{"n_layer": 9, "d_model": 512, "n_head": 4, "n_kv_head": 4, "head_dim": 128, "d_mlp": 1344, "vocab_size": 12234, "activation": "swiglu", "norm": "rmsnorm", "norm_place": "pre", "norm_eps": 1e-05, "positions": "rope", "rope_base": 10000.0, "rope_fraction": 1.0, "qk_norm": false, "attn_scale": 0.0884, "bias": "none", "tie_embeddings": false, "parallel_block": false, "init": "uniform", "init_std_qkv": 0.018, "init_std_o": 0.018, "init_std_up": 0.018, "init_std_down": 0.0, "optimizer": "muon", "lr": 0.0102, "lr_mult_o": 1.7, "lr_mult_down": 1.5, "beta1": 0.95, "lr_head": 0.00658, "grad_clip": 0.5, "warmup_steps": 200, "schedule": "cos", "final_lr_fraction": 0.1, "batch_tokens": 131072, "seq_len": 512, "doc_mask": true, "train_tokens": 876700000, "steps": 6689, "dataset": "wikipedia_en"}
MLP neurons of a small language model. Each row is named by its layer, matrix (gate and up: input weights) and neuron, and shows model dimensions 80-207. Each number is 500 + 25 x the weight over its row's rms, rounded and kept within 0 to 999. Numbers have three digits each. A neuron's up and down rows have the sign that makes its largest values positive.
After each neuron's rows, "fires on" lists the tokens most often at its 100 highest values on Wikipedia text that the model never trained on.

L4.gate725:495498498467504544518502543495517459501518469527478499472488486441501553488498466521528487509470525505487454492479518506503516494530483478493502471459458498478458461520480515475469509510494508461544474465503505489493530544505500528480474481488515516456514477512557487530521507491481504512520505523488527508495518508493495542502508514530466519517485499478495464512496502495476479488472
L4.up725:506523535493506532498491524491505505528499445487516521519523529480522511478511497516458479522455475495491460472474483497510486437513447497466489486499509527490532483490509490478509500489472489493506488490514525525503512506544497486460464483486507445550475509495517518549522525529517510489528492500485494527510517533514507505480483497519526516502468486482520490524492518482509492487525
fires on: "m", "i", "c"

L4.gate785:536497484540494523492507495525477446507504499524529554505491547462507524550483503482536514478472555495518483496494508536544509469494514491495524488486491495533476561507499509544520483523515478466486498497489471559532535543530465520482502488484507522491468468519484472537489518481483475520504504496496516524524506474515495499546551482477512515470500509523468514500536508506540540481519
L4.up785:479549524463526501511513496442478481516501492484526489466515505498516490471523470448483535491516519451525509509551493456501493483528463491503535535506483518496533486472490443507479471461483481500489490507464521487454507492504514535495441487526496518490495539480510523538502503482513514488458538501505497480487510522530530488468484510490497449510464518529515469507509507446515563473473
fires on: "'s", " by", " of", "ial", "born"

L6.gate561:517456500532479466505512505519471496476530512548528491499447498477491505505532453478522500493500443467500533497486486476509497493481488498497460430508472535511533441509486513466545500517504496479473476454537510492492531494503451484495478476564460502510519530485494504510476471516522489524501490531490488521525541531515457510527476484515484477478483499503465488511477569501475497482504
L6.up561:508544531500517538521493516536503460499509486450491461468504514464507502502471500502476486477491479494479491467488464507519518473479498481500488531473525471504495492447515521530502504520502521547446486522513544480502507494510518499511538490543462479507501491465474494485499498502474510525546540502508455493483497501471500507499495504461520511489504522496449537488468483531465504560495
fires on: " an", " to", " a", " |", " of"

L4.gate246:480480487463481491538521441451468493479513516518494472498468554501532500549476454492491519530513532473529489516494586505449418448507497511487491498488525495500482514522558509482483510494483513494544481524525542502516534536507539514508468490503538501526498452504511486534526503463454483495506515499518506519538499544518489529509504504517546439518481535538510452494522496514517493493506
L4.up246:507540510518500485512515483447518490480516520476514506486480530514501458488435501437445485500521521519525506472537497540500447479499479539503502499524502441500515541514474517483455514453503503539471503507498553531502532499527484516518504455488507477549479485479558529557518469481488490499509482507518513465548479520464557559534524509542492463495502534504519492473499524551541488482495
fires on: " for", " to", " by", " of", " on"

L4.gate1086:480552516538474478476501499460522519492497493470472505522528469538482520524488532451490531542488534484480510506500513505497537475481492510495503505530511565544490501533482496496527492487500492487447520490498495480489505511478543530564521459501507502479502495469477496500473494546537528517522536493551553502473514569525497539534537462495501493500514451533501482488515532465503468493478
L4.up1086:483501521483469486523468513506517490475538499505546483541491472541504522507500511537479494460546500481482463489485493501517523535465503491524479490512502495532513495478493515514484486469461494479493498472486517494505509482469472519501450482510481510500528537515490548495514465480513479519475493486516569460491503552491494520457492459505554503510493484455496528472524504524479519486500
fires on: " |", "-", ".", ":", ","

L4.gate468:497503525452532527500489493552471518519494496507547520547450469450430504515523469564512524506522468520497490517507503520487492545504538515500477528554521536503462484503494462513483540433512479531490476535486545537532542466490517478486498456478509488518524528513481484493496494485521499508528502508507488473501476516499466514515495478514515489458482491508519486508508476526480524462476
L4.up468:546474507477493492469465515466465485492543515537465462541502475490475457534512501459518475485510480497490499526467514514533505514500522482493507533507531517521448464508523533496494492449515497488496485487515502514557517468556508506498561505539509504506549494564490497500453498490551535467481492529473511497506512506499494483491512492477489550493488494489499514482530485504472528493464
fires on: " was", " were", " in", " at", " of", " In"

L6.gate122:509486461509432452506504482542506533536464537494502489527459515519481481495505503504505533504509522508502493511495485522497513480518518512517534491480486521478504490523504482499511471508535487495503494443504463485477501471553547493491506478518469499503464546491515450554476489513554505518487492496473523493519466471531524507531469538472513470502488523497540512511459478416447471488489
L6.up122:506523526550519481521482585491483506498487473517499488531510534476474475523517493469516486461495477501468515469512496494507518462530532513475466525504509504514471490517483514498477534544509516499475455485523492506473486452485499497512529486508506462502507450486483492516530474468512507540477521494477525478451486534517463520497483516506474479450487493480518497503457506466471522482473
fires on: " of", " the", " for"

L4.gate1202:535484510514502482472511482525501554542486518476519507498475525485522517493452492496486518512480514514500531508461514505476506513484509473486526549472528542520529504492514535515529436486544501522506506467495504500504533499518549517484479449482490513530486507449499495547491451499467525518499499525505540479516508528525503496472509518486490490476510487500512483510498491481481496531485
L4.up1202:453486475495488498484482516516497506456506512536495519505463531476495502513519487514457504527485543479443498489505487535507547531465520515499521530456501500526487475533525496530489520520472480511507487483492495527570469509473548505500440511482475446537530464522526507527512506528491527510497473497502483485526507535493515532531506551468498507518529503490473480504497510467480493526517
fires on: " of", " open", "iss", "ock", " service", "-"

L4.gate175:497512497468506501520478516502479507488481438483500519454509559507485505492501481529471495554461509489492493504526524522507531468561494476486508450498482551512481513468543488450521500474446469465505439521480515494498462508434482527521462503491524483509453509554512483481465496535527469498479455451528475504459509545530484504462497484516517506500524498490479479518501515491495511503498
L4.up175:515524555457478488456485481504499478505494505465473500491484475516542475511517482491495486526536496491452479499471532495510493509472479514456486496519500489509522540468479513507494519461440541449498457481529530494450489473496547507480459502472502463544523524523465475459514503524524524518504466502498542516485489497498532553488439490477492506468518482515476488453504553536519552516510
fires on: " |", "\n", "h", ".", " age"

L4.gate1133:497506485496463481490521496521543443481476513498530500472460552490476515512494485534496469473478496493532510582513475518499498509521507474472457470512571496487482482519501508512466521481460518490515467500509496519485501500490483482487552482465459489524499483489466500542498536475504508488468498488527517458473475542489476473483506466559484509419493499530467490517483507493478526563515
L4.up1133:509480489475467534521462463483498515505526485511530533468491535474533517478494499490472487518489461534477463475493498546509534493488467499432538559512519507526491482532503512502498554467480492503491484500514471478516509533468494438461465510482510483509484467497504480519518456465528459504494470528522521527498476501513543479474485502552484476486526507554477493451516533526472499495524
fires on: " |", ";", "."